{
  "hidden_size": 256,
  "qk_norm": false,
  "init": "uniform",
  "optimizer": "adam_atan2",
  "beta1": 0.95,
  "warmup_steps": 215,
  "decay_fraction": 0.78,
  "train_tokens": 352400000,
  "dataset": "wikipedia_en"
}
MLP neurons of a small language model. Each row is named by its layer, matrix (gate and up: input weights) and neuron, and shows model dimensions 128-255. Each number is 128 + 24 x the weight over its row's rms, rounded and kept within 0 to 255. Numbers have three digits each. A neuron's up and down rows have the sign that makes its largest values positive.
A block is one neuron, or neurons of one layer that tend to fire together. After each block is what it responds to, as a language model described it from the Wikipedia text at the highest values.

L11.gate402:154155077135147143132155159126102072122138163158106090127090124137118155151148158100132131117149121133113116197109162118123191112121109101156107129124159145099147126161165117146088138136134084149118125109142159092121138127098133133109085121164109114141074153118103126120131138147100118154124109079089100146147152106181154128114133130173137143135122110157163125105099094113161158167147
L11.up402:104128111130158160131090200145139102105137126132140154125156098101140160166138122142112145166132194145115067155089148107111190140140113128151137093073131104105121162136114172133122106118096122142154127154110129130162089140138116163111115115151137149132097107082102140113149125137125120141127131107143108148126125145121186127124141109181161092161150139115202129082116175127111106112138
Responds to: Mid-word fragment tokens. Short word-piece tokens in the middle of longer words split into several pieces, such as pion-e-er, mem-b-ers, v-e-hicle, propag-and-a.

L5.gate106:128107166137115085147119115145115127123125135157136127139108123116139153140108105093154128108120105147122153115122104137150130138093119146097143141156122179130109093145098135126146127109135098126128132156143133126119070168118137105131173103140128146113107120083128128140102150127082120125120110110122146145137105137135107084115170122118165149146109122150103171117127130123144171095115
L5.up106:116106187155126099151140108136113131131133117153115139129109128110139150120121141109176121164137125165127125100127096137150147118109125161098149127176136153105101085160134136127117155112140105153121132168127153155126043162143123146130166109149110135156116117067135137155111151110082118134113105123075129101117122133116134107093134106102179142146120120135109148113139110124144170105133
L5.gate214:131158156152143072169115098133093133077142099159101142164120128131130136154125125111126128167139156088119095144159141120129118096145149123113120143092088091115153118118132145125101121192114121087099167164133144100172132139116099137159154090139122153129146116099165128116113134105147093121144117135122127091172110122111143137126136102100100156175131141099123111138164143143117144138103
L5.up214:126142162164133162132114173092113131162113128153137144114108133133169114136161136137123111149125076140164124119135152125182098137143112172152094149115102110137080114123114113084130113108148103110118150151146146105124092137049126078152163105163153127158148121091149135148165137092150106105138144134123129111128128135109114136096080120143132145099113136136101150105135127127116113079094
L5.gate364:119140162170091120152075150105141149157136123151113142108123088126133116122118165118079141103136161120162093128133162152134134111117120141101133148101103128125101121109148112079139132132148137097095117149135151145084110115105121112108132113116188154111118143110101046092108091121134124133134151127066120133172117147106104150100140143096120181166106168116118159180153180102142167156137
L5.up364:127091155110122100116107150070130177114165114151119147117120106145141116124163134146137103137117116099145110159154102136130106155094129163117126111149097088106128117128095122108124136114102111081092164172128123134148100121109110150130138114130128142139124139107173116148139136103118103118105162132105144161163142120102098146124127140129110135082111122113150085128129124045191129135134
L5.gate389:131131091147136114121113163107129179182138142144146139131118083149140122130133145154136167108137140130171125123182126112118111138112130123092113152077084167124116168120126145154130096113106122110106180175131143118106117137107123143093152130140133129101164131122136164152176109084141166138100155117133063144107135121128124140099135140106138144123109138138143129101156113125153180094119
L5.up389:107119145162111069124137149142120195121089110117116177131121113147109109150136143158116141121116143166159099151122129118123162100105130084097158143152138127087137126121106178128128141172102095101102152182133158114150129126095103176095130113146129121135139145139185131155148098107128119181140124148110117055122135143150132173107097131088147139135138142109116127158179142137129177132165
Responds to: Fragments of oddly split words. Inner pieces of common short words broken after a lone first letter, such as b|ut, y|ell|ow, g|o|od, m|ill|ion, plus some whole by and and.

L9.gate17:127133139110163116102123110079113077132153136109137095127136114104139126193138124112136122116135114138114112137144128130145162131118106179163157090125164118127122096093128164140084111135139115110135094095101116111144081164107111110133091132114128109102152110142147117092095154147157166154110110123113080110107148123115134140158172143115090166116116152126126148120162128128124140144159
L9.up17:103136111133138124121135120118101116127121109132117138121151135082141144098148126114115128160121116123158116111171177090177138090142161160095108099127115140134074145111144129152120111139123159090102106112096146142111101133093147111112140141120156146140137142139120120159099126106106139126115158118100136153143121076132151171140088123085132108111165148128134130153133148139125165071127
L9.gate26:126152157136149143153148135097126119189130137099106141154123134152146124134135148145128168111155126136160178128155112120131139101138118076128142130132118154155129107103142139117158119134125114120074114130131133116120140088074141090121122102151153170108128157157115124089121148128123113147135078158124139092109106116182115102155146120138103116139126133108101124104122166161102143114109
L9.up26:148149150154157125137106153115130114122116108139158130120101142140159108115116121101123133146119142133146115116163124126137158138118121139123088161133093092125126124121155149130170103117133162154066077114144145141103163075082113099149110097126127144136128111131143119154137094099093153110109163123127096080141090097157089135133128130078111115116147133122139104152091154135157132113122
L9.gate167:136123106137153157160136154117151110097113099131122142123091151071110120121108090111156089143129112144142130133138170087124129114130116134125176151180134088125132098126122145123128120143131076069090129107107177133134107095087115149111117125132149093120052117153137138109158141169139116149148119086120138141146102112123108125131132129103136136128115138131152131140147162121166123171147
L9.up167:116144151161168118121113144136106104140162112083177146131120101123088165162106098128159137178116100200117119092134129141105137123165153136091098129109157180134066105116123111148122096115097121137119153126122111135114123106114120109169180094093120128130145123119112097134124109166126128149123124131091157132110157084088088145095118084080147154154152148151108138077116150122102137162138
L9.gate194:154097150100099095145141189114123118186132103123148138145091152108118107164127112131167136127110162146097120126165116136147143128147116171088151164172115128120114114078133103160122113137129062101123107130157121140155108166122141142093128119095168120143135141102106112134177139125132146150166157096118139143124113128143178108161143163123085077144109126110114100082160116164145132153185
L9.up194:126090134131138153121133112139150103127099149117111146136152154158131133149112157125128123127129148185139125116164114127057153109185139107159165095097139114120149135127124147128120127091122176126115144102093146107148166175116121132141138138104106081134127176113123144153145159149154163152159159132111115111123154141103102133123172135141168131117142145113126128147121117180154123120126
L9.gate346:125158159136083109123129138128145113195095156101077128156131109160107137162173191122124108187121112134139154166117125116120128142101113094103141119145134125100076125135152089144100132112119136085130129143177114094105142151104156142110161163138157146098141115122132104103125138126140157129164135129106182152127143103100167121113113128128125133131128103091150077159130104139080121128154
L9.up346:162077110150093147103116148164134140133124118106125124150122117122160081150154140134138157123121128121122082130138097127064151112109133112123149133124153153126088123122181150123133152128141178095114088110173176121146141148122115144137123133138118110103138114137157135073122102111130074159145130112147187138172147093130148138136131142093135108128143117095120162142137101151154168083170
L9.gate364:113136113144119096087137163134137108190106110158171150136117119133177152161129097137177137086130160175122123120140139176123136130112130149119144137102158134131097104083152106137155176182174127146131114127126149157088143141156100123119117118187120132156130132087079119105153115090157132142162105164103095136146111112116145146153154124121159088123083124153114106129150113122065134158145
L9.up364:140142139163150129085120162122114112139107146143161181139096141132151155170138122149154112078102219155069125117129105161102120125132147138072137137121156162157108123088109104150153167126148127140106127103123116131136123157150133137117133120116078126143138115157133122089124092125133099165130114134135110103144132119148161134161129134101110087117123140159145143151113108146089131155117
L9.gate367:113164153158097102129097125115117093124135119141097125130124133107124100151142102139138155163151142101158122090161140121127113124141117156129122115144126107147127132091131121149123123129136127105160098103085131150109143126117086107106153102112113090156123117132095117182126125136129135127167093127142098103125148116130082117140149112095101138119157084104107102079135104140136123136141
L9.up367:121148172151154115164103144081156170161154090175160170105119171145141093174133146136109140131062137117108129112172134125102139137091120136119137139121102136118071131132146109112131150127125107107063117130119114094137116133096119143127161107141158184144171103162136124094135142179166120128147169156140161135171094157120132162158130122128115123117119108106069125096124144131164161094129
L9.gate419:147145153140127102144133140123114107173099122103127106159141107145172130135102113103160135110150132151116165115188168128098128158115136132083151110161146127149140112090128125158147121103159115146125099078122143148156110130149121154146129126122128130110115106102109085158129141086125158139157130163093087089126137145102145092170114132131164096132126117127118156123149117153131142166128
L9.up419:125178170141106072103137101112153135171129130134146139131150140136120078152114150115111131120096108127102131126161131135091154162125113138104170144144142115147147121101142163126126127114165100086128125126153097119088159150071152130127152141085113110129117139098124101133119157133149120124152145168135105118136136112128147134120147193115105161167127099126075154150104143151140169139168
L9.gate503:126130164092163121115153108135114118096124149108110110151123101080121141150127134099136136124146098118100133175137184125142079089128063142121140150136148142172091101094133124148131130135168128135102102108106093101105098124137140116107105097091151089125137085088157085092128153103099147157137094103088125130166119110151139082145134117087055166136076121092144155138147138133136107109125
L9.up503:111181143140147123144142090147122159142135073174119087109151134118156098109120137108150125128129124127117118112151165114162125156114135105150103110115125115150139159100140123138111108114050136197152136144161092187129107136141116147140108143144117111135133123155157133127128104154153120100118121184151160127119143116117154178111152124104103139110124145153101114127161170115107123123126
L9.gate507:122145117121150142115116127093132119143114104093116116149146131134137126140131089104114118176105118145122095094137115123131138127129139101128135090123144139152100112148119137114173129157156122135119127128111148137166160127117092091115113074106109128107120103105099107085137098086137136113108138103154108140152149103126111093165172116137098141122087101133175185127158092153127095123130
L9.up507:158108078139115137142133122088134125142189164154117159141156155115135131100157116102089115085108092135109135116150128127145163164133144146158125126146128143150120154143130099105108138093157089091128075095116109108120147088130124126087161103137146120159127129072133104099156127105151118086126131147105120148095146129117134170157122167124138106149090087103113157141181099143156100146121
L9.gate555:117120173095134108108151141084105126142141103148107116139132100137127122172110130126080117113125112177151106172160150144129126114145137116126171134154136143083151106061131183134128122129133165096124116134125163114095085155128116079085129111151142112127140140140070097128121148157150158144116075140126132123139134155135151091112134099119098160121102120103112116166153176157158109140149
L9.up555:124139139115093142125136100117121148139132123149092100135133157102135098166185145136148172094151161130198132116124092122143112171107142077157123117139122155096102138139176157144137152123137129129121120126154108190148103164154158126142145074119087111135126152083121122094130100167134111157128142143097135128138111144136093120154129116090150151114169136129148137106161150137165142092125
L9.gate577:140153123116115104111120145087062127114126146143133153160123107118166125118129133131140129097151110108142130132154162154162115136126144138145137139130125112181090146135136097155135136109154123104087155126116143147126127110088080122133134098175189117134147111119081098085118091148158107148149113118111108099184134088120138139139159090107099146161138125122147106115118130170149119168133
L9.up577:105132138106125125174079109148104142139158121178128150119136154089142094156071129099106132109136159137175113100141185112131174138146113146147148137108101115102163169091163112131099137114071113059122087132120122104183101146118102138149125114129115155116105088079129147138156105130132140137117105147155088140132114150082097146166128167146168155142132122129073120102117128104154118153133
L9.gate591:148122128130156144116107158135116143154088146122118121137103054127129135134145119161101128158147163149119108131100121093177171073124142125128130099127125132097110118139185129170135155128113149142084111160104112127162115150115137113089128155161116193166110109165128105124136122105095123107178143128117149125173105117130143162090122138145136113116154140074125099140174087143125094134147
L9.up591:122113151178113109093129135136109187162150162086135138134140121100105098108119086105172108086083110120110116116127111105140183094116064113163146138167173131133133130117110134134132093122127160130057105133161122113154100141135093069093146128141120164159133159159134144125125122128164097154092142104129149107159129161138118145154116133138103128103132127173102154190168138129136122113100
L9.gate600:131138116158150144128066108167152103116097137135161105161103146164147152106166127135155115131114132131145143127129124138123115103162115148159146094086178130127092097129115153142143117152154130126101154133105129134129089134145092102141135158157107147170102116141118114102085167119128108127164159118078191148169125128105118101150145113148135147121145149133142136083140131130115084131133
L9.up600:124139091135141140125175151151156139131122149124086145124118134141169121129118165164154090132110128130108146151126119118170131107149132103178085150122129140153168168127130129128160090139127171096144154147131170109140169130127083166126117154147092146135132098168120101146152098159189138132083149104114145087150145144093093108112128141155148126144122130117102086148132147135142183127165
L9.gate665:120138118126142089101129110104106127150145101097120131141107136153091102164170150137126130124126151110108169123146153116158107093147101132132180174118142159084144107075135104164139106180139114161096142126140141154128138161137151107126195142143156149109122114109124125140131100144122161077159143160132113082175120109160139141135135114074108178119085147117146168140137151109161131118118
L9.up665:126158124118097117113108140142166146128114090132107136150113146173121122144148153160169128127137126153116157145163124101110135123111121190118114152095144116134091097111146155142139159132140141112119134094156149134101125188123162131142150106114085098094113144110136125147120125167125141098183140162123147145112158141126139107138143148141149149083120132144169165090119138141108081144135
L9.gate679:105145117122120127150122106163106168128064146130136125139120138092140104147126117139107140091133162124083136099129121109141129167141111129119091112103111147137150085067161122169109098106143112112092131093108153145131124164094122150146159105131100139138119132097140124130125121159135089129168134136114134088154133122126149116164116134107146125150133086093144131106113093168105109118148
L9.up679:105142112080116130167104105169092135116192141174140145125145123113093141150131118083134168150137115161126146150114187124149152129143112143150147121117138146177108104125147146089096132160117108119115121086137097103158150160113096127127108157129099110166131108128096104123148170107125097108128093137131088188141116154130101126148156145123130116142091127121123135131156116130155130123127
Responds to: Completing "where"/"when". Second pieces that complete split function words, mainly where and whereas after whe-, also when, first, became, almost, except, and clause-opening with.

L5.gate43:144128091138115164116131160141128120150134123118169073146089121118142153107135146155118130153141105098132129102131145109152104121189134090162155113113125092131121150123162099139142102131129113167155095125114140142121120119153160115138144094143123126160097114076139113169120100110136093159116137101091105135127117095124095111127105130147162112116139134100127135132124107134110116105131
L5.up43:121127101126126152138132158104111160174129127090129096131091085122142120134143131130125136154158119113150136128123139117139104109173155105151130117122141098136127143121165128142106089137120089122125100141122147141148128128110158140092144096159107155178110140097130130170131097094138112189115146121110104125142114088099130148115096117143159093121143136093141116113149112126111115059138
L5.gate179:126136146166128105157117130099171093128111115150118036122116137159152123171122138162169104172123156063150101120105141138097144154119099138137153109094126086115169126153090125117155124181114101130150114112098122116080058123142115154130097102147117098121103095123140170123098169128126132140099154121114082126110097132107144116105157128110142148123153133131105137111157133151114119168133
L5.up179:122128136134123161090101112137143104160124111132149080149118079149192135152143136159148165098141145162154119127094111163080142140138111134153143150106119093144159132101123138138127126169114138129148129160112101164104130155139094121140139145149102119147137114117159129123104137125141147103120109141162151116146148186133140103126125140159142123161116147143143124154145119147114111140126
L5.gate211:129088150168132171103116092116168144172149152147129094118123084128097130113167100118147131188144129140143105126101125132152116121145108099109112133123159134103120112093104117131129108161119107120173083139096158144107138173124114107100131135146130205113158124133112140090151127132138183104138131143112098095150143137157154089198145134150169137123138138129164088111119106152133116096153
L5.up211:134111082126140113132128133122153113183112119121167085132113081126187130128105143135096154164146115146152120093075114146139127125119117121099167137076145140127095135079142132141130120142113123121150125167128179174116114148141122122106141113136130200138144118112094112086132101131113133142112134124111089124149125144138130147115096122102189131116147135113150144146168131133132164060106
L5.gate648:133113112110115130138123127122124116113144112113152096143107113158122104123157132125129122122135131121123123161156159120145127125133137107138152097095170104134147125126168134135114122136120076155125120143095138151130134105117130137146121103145142173108115120147109140171165112105132127160132158143135125057155142119140120147141121120125158126134130130115195146150076103157136140153144
L5.up648:088120133141136152124119131145106140155137155152110087143127143139159171141159126152102077115114112140081135097122102142131109114135079097093115085147133122095105178144115110128094111132086132136114143125119155103128125124082166171107153126142121110130125146095166136159169146140130169128097096152140107150129113153073166125151155138132134085136116119129090090117144106130169128106147
Responds to: Mid-word completion fragments. Short subword pieces that finish or nearly finish a word split into several tokens, such as "e" in episod-e, "ent" in pres-ent, "ay" in pl-ay, occasionally "and"/"or".

L9.gate43:128136157113123091115118183104060106131104102125099150116119099103114154121138157123148129171108096155143096133134132107110157129146110103143135085146144165136129150117113128102161126167102112164165158148134130117135164158153118132099125127129114157110089162130112109134104119166145094081120129096123129127144112155156112158119140119178116117165101071161159092128165118123137164120142
L9.up43:128098141113126133136147163118128125131157111152118137098124114125113149095132124161149166085084144167143111181121132127069135136115131150094109109093121151181138148107107143124116121146108123152121131174117150119151102119130089105115123136122131160138126121141183160166117147156125166130145104111164116140096145145131167102141102115128158090141148119118112121143141131155152152115154
L9.gate47:114137175134171134123117100118116127129116143101138127154165072137141163155171169151132152162105183094155138146131129139142143122110113127133124113135141131146116111112089158119117129153113116100140130122157080124153103138118149132091151101122130107099092126145143094150123125160149166155164126143121158132154127145122123116144111139105145146165132080150129131122110160121130134182138
L9.up47:140117167134123185151134130132106131101089153117108088123124107135116144113158143080096142126155154146127170155119106130163162085105132111095116113125132146142118084135084075129144138106153119137118159118159156081116114080106131120107111149159147122162096117157155095125119139167112154111108136110139138127086121119161148107145134113121116158102146102121121086113096162141160134169117
L9.gate59:135151136130145114122145188105123131134151164153147134142126080104138102117134112130125117113127146129076119155134187081152148140126088165153138076094132166135119155089093145141138107123112122140146132133135149133100153127099127145117146119183155125142136119105134126149130103178116151110168075133148146133147123128096153094123158174101115112142141126151123132114139125139121119119161
L9.up59:149126161113146075087125094125095110100129094168145133106110116160130090108140143143130168144106131115115111160198131114125130161087114087135111144146143156127129119099126097101116096122106139140158168139152142142085083132142175128109133149180108161117097112140090142170124106152144169100122096117115122106097115174144194105138108127140129124118115131138162105176100151115118122130131
L9.gate71:094128112158132142120103138089127159139129129139117115144139134114127117153141106110122139116150111163160147109163154184106120147161085085159119162118128107127169132109129127171094139160159134146111167115131131101111177141137116116136160147159119109126122097151132125144111060172120159139093104127112118128133161124152136117153169126110103152150130149129129096137169085132132139124139
L9.up71:142116085124160124086133161107173170141117155098161123140116130091135181105103134131146140096145145120110127164126133130138095106120123131147124152128146165130146159097125153140119114136155121158094126124110139110141099091094149164135160136095174127113121123116142119159140130119163162126140130069111163143115152146109180108182111120087073123138116122097102132086117105129143106112057
L9.gate73:137130118151136154119107183159092149127152160148127117140113128110124100099136119109130135155123174148151146147100132120112141155113152115129130122109096126143090200142177119172128142140168116143147160145109127110152116140112130143093122109155145194173158109118153086153099096125138124138138135152143140137178112083136144135104115144095110081168174138070160101120134109118137155164183
L9.up73:129155087152089133171124107128128111137134163150139110131142150184132139190129148141125190122114117135116113142130101162150133133086089115129123147126102117113149135090106133097123148146117145111089117130174117133122167119146123133121145119120099146117134144104126162143104145105124172142110149138128089129149191074124087128123127098122108122126141134088127133129068138096131177145102
L9.gate97:126125152139103145156095128140114122159088137125080123165119103136161155126153155145106136154118183122093119164119176098176145127173127097080118148089108143147135125103112115145121127159140123164171164134147119108126116150133127128148159101172150147130152074148159106122105096082101163122138102093147109124135128096161131088123118112117152103135103134121112118116136098148129142120148
L9.up97:148089112156134135145121128128145101148144159143142122131118135140118167108127146126134115155117153106112099149094157165086146160113125146105096121124140116103152162131113135135142110126142104146113161127160113085173137153147166130115124126157170152140109079125165143139141120098095138157139132113106156146143122140159117162108138150149206101144136094169150121159125126147139149116133
L9.gate135:116125171134132129119159133101115138102146106167115142139180116137114114182122091166143150125109164148150121145110190116100124149142135097097155133101113118160131135116155103147114170129171108100162131109135106100127116141089101135130134103122134164077115094100147114089071117104154128168084148147115148094127155126144121105124148140126124127175091082095160155143168084134173120095116
L9.up135:120142141134155125124118154163115092126137102139181142112183134115129123097132129137110096129132135124121145112154130104114122160124184146117161107118143091122161119147145149114134125128107121105141118130162119105138137114131126136118122134128119143091119174105091145169127169090165117131106156129099148127146112125141059193093128103134161154141105121134102143129087112116184125120139
L9.gate220:161135119162090106120097141118138142112106114169142105139082125142158114159124160107106213125145149158158100165074141151155121161139110129146166114166145119149107131113115123170132146159133116123157141139099098111106127193113072159101132119134114129131118113148121119090112141131127135128126136122130123107139180133177125106160179174123145116158083118129154128109153123136192148137150
L9.up220:129167143124108138160122176119124129133135120158161108114106104145115122146147133135126084143117122141137128145039127153088126084143086121161098138124115144087139132097139117124115134150106138134133161119131114088133129159150138127098112095139093111142142095166114151098142104123128104135125143095147160166143122181116154114135107126135097154107156098126134107116151157107131119121146
L9.gate262:105144123150145149123130139132081124165115167095148159153133081102118172161138130163117113138155094160137136126130113130141153093131130143123122150113101122139141129092135144134107130162138143148127106093059107089129111105097092088106146111169125133151106114165113084130103111138162169124101151068112153111157172109145135109170108152134097150136094117099110123136139133137133133163122
L9.up262:118126140125105098166096146114110144139094112165151097141104120113138110158091116125133144137143137121122108154151170100106127159117093113148126131102116157152100157110155130141090151125150157098138179088107136118101108110123155135145145178133092141199132120177107102142123175101128148100118124088081152120105173165145145135101106108175145141148115134134112118170132163130181156130129
L9.gate279:123131089122156127128143171089113140183102134155131114131109085108168192130125121168153177161140146142108099146134143118146142089137114121099125113112125169091135100127135196136168117127159081120127121174127159145147094105088112119115150136130112145108121118137158116146102096123090146128124107110142141151132156095123126149145150108113115130143151130112145114104147170138148166155159
L9.up279:140181105134162134104141108112136119176097151100106118126192117118074157141131145150140123140103167163152135204134169090149120155123147114146103113079129124154096123082132132141149103098140124120125126169165145106123170143147107123117138140120113135126056137105128110169116116106112132146151142090147136157157148159155095104121118145135140118140099075137135075108100128116122127133182
L9.gate309:115136136080117113132113109113110141156138137141165144139114108081151131125158104148153153134127108102178102176144147145117172140116090110147127131091098134149096115138124140141158130095147165131116118130107144117128119125090099114124149113180136115164137151100172129116118104135151127129118117116121144119135118113134130137142105160155112141182161134093145130114143103100190129148089
L9.up309:128196187080124087093195108153121133132146142140109126139130123172157142110167164151184126147093128119111149128103153134091127172130131105153184134117135142134140127141127164132125117124109142116170111132137137130105102100107144128156142095123119151134098138120125108153127108103124138141113104058121154146137129163159131089139166132150150115133099143106138114104108085093136120115097
L9.gate315:124132157133119143140179164102154102120137142115128151149153122138138128102120141142142108147146091169171156143130154120111151120148102157134117105084095166114134127114121123111064164096116132141119141139148139111107149122113111104107119143142085122141135094149125119121123100128117128118151126104115149113121163167139132143123173108093134108147076142107117104157114144142198116145125
L9.up315:136125135075110110119102115122105091131149124123131130140182108164165100127130161144096134171150097172114118141123169119105105127167135113114138138084164094123101105104113174139168158136103140140165122117119136104094154152146122142109138147101134105128160111106147087116077093091161110132141127111147127088108178130145132096150160110142126119145090093113140106126081116138128084143139
L9.gate328:128116144139158109135110127073149114129106086165174132146095099134137127106140139103120142189166132181113133098158158115148132125122106142086171132128126141088091126114129124157152193148129131160122120142139139158139086102133137156146128120148165150139136096110128099147093117134118106147124171097087129132136063128166169171136122134117123129154100119121126088148145110118138142154173
L9.up328:115149157108142143109194113087063107115107131160135174130159125135119148118128124176163075118114117173176109102153128120160124172143108115149133160116110105121145125108130127109161146163180212131135150133131100135134143108136107094160103095143146149160159105112113101125145105104140130122111165129133114107122094129115137082119101131145159112115085100122131116137166140124096139096120
L9.gate405:118145143131128155142153151097137124119146134118104115154120117115132113142181133108162144159109147140130096122131123106104133159154138122083154138111185132133088109153114154165153086137125124127120162110126125101146159134079134139089116089139111133125139100145110068144129086143132135145093125084138142119143135150144156115115153126133087095102092090131153112163146107183142136122147
L9.up405:133144157147140106176131137147104146168110133163133162121097154145121196136151106154145123103112113122153125162146146132148167122134102112117125118115124123078125112079120134123121105163102115141122130092150076085113140112100141127148130122098153096145136137130106116114163168141132138156154124111095188090082124145145096095135128152129171086142116067112188057132144164127096095158136
L9.gate618:161103162131119137132139109134097148093130182137131112153110101106113111150141141100170183133134124111100147148151123140112159159123121117084144126173169138079150117129088116169138139135091105124128096128142128101130168121138141115099144130133108118122106155106117074116129107148138144131148105100098108155107143157103154073138190146134092067129094090131115127094104145182118144139142
L9.up618:137133132130149129096110149112121106121115111136144114098104107109115143127123124101153145153122115173159155125141128110148154110129172136133115099101091132121102157129182082125099145137139133115173111127161139192152105163159156114136101145146123151144109108122135125081144140116100177111171130138146155124111111151097119128131110084095105123133135120113140080123120110125104146102119
L9.gate624:135118105121052138111117142097112130169082131126106125158126102115134104153152136132116137149110122166165192144129132131105095130172155131157152119118117118139112069122164084131109139148125133116148130133148156144073157122123102115108158153157119141141162138157136078117133100148132131146138134156160119119132125133195144139076158135119102120166103127133115115133152110152153135089187
L9.up624:119159113116080108142116147152076106121157107119113089125131133125112148090132135161143116125124100127119087148124150129181170135115155125134110138131110153119140152132147120118111165192109120120145162136149104091142127128130126126128126138120145135155139145138132116143183130101166125119149078121129135125143136113162115135116060145147153079118130069151138112133105111118122141142123
Responds to: Word-final piece completion. Final fragments that finish a split word, mostly a closing "e" as in som-e, tim-e, websit-e, lif-e, plus colons after list field labels.

L11.gate581:146129149066163146118131128120127116106099152105119099149092133130164117139109156101146084110201170141133105134170201120136140093152137135125143130137177132160125142115101112118096123116135139118096135104053122131139111122085117066141127126114146119140112058151147085109106114093132127119143111135103144087123115100134154154174153120081116117129080098105104134146152113161129110144113
L11.up581:145153121123119103113175107135126076112145133115104132115122115116135137116117108124134105117099126147099119119090146171154117127131113138141169131131101167146097146093119123102084123144102151170105084171132116105101090125150110142127107152124074163140115101148120130181132142149099121129133141114142082131103118194135085108102159116139129118130123125160109101110112184132154164136125
Responds to: Split function-word completion. Second pieces of common function words broken after their first letters, such as wh-ich, wh-o, af-ter, o-ther and h-ow(ever), in biographical text.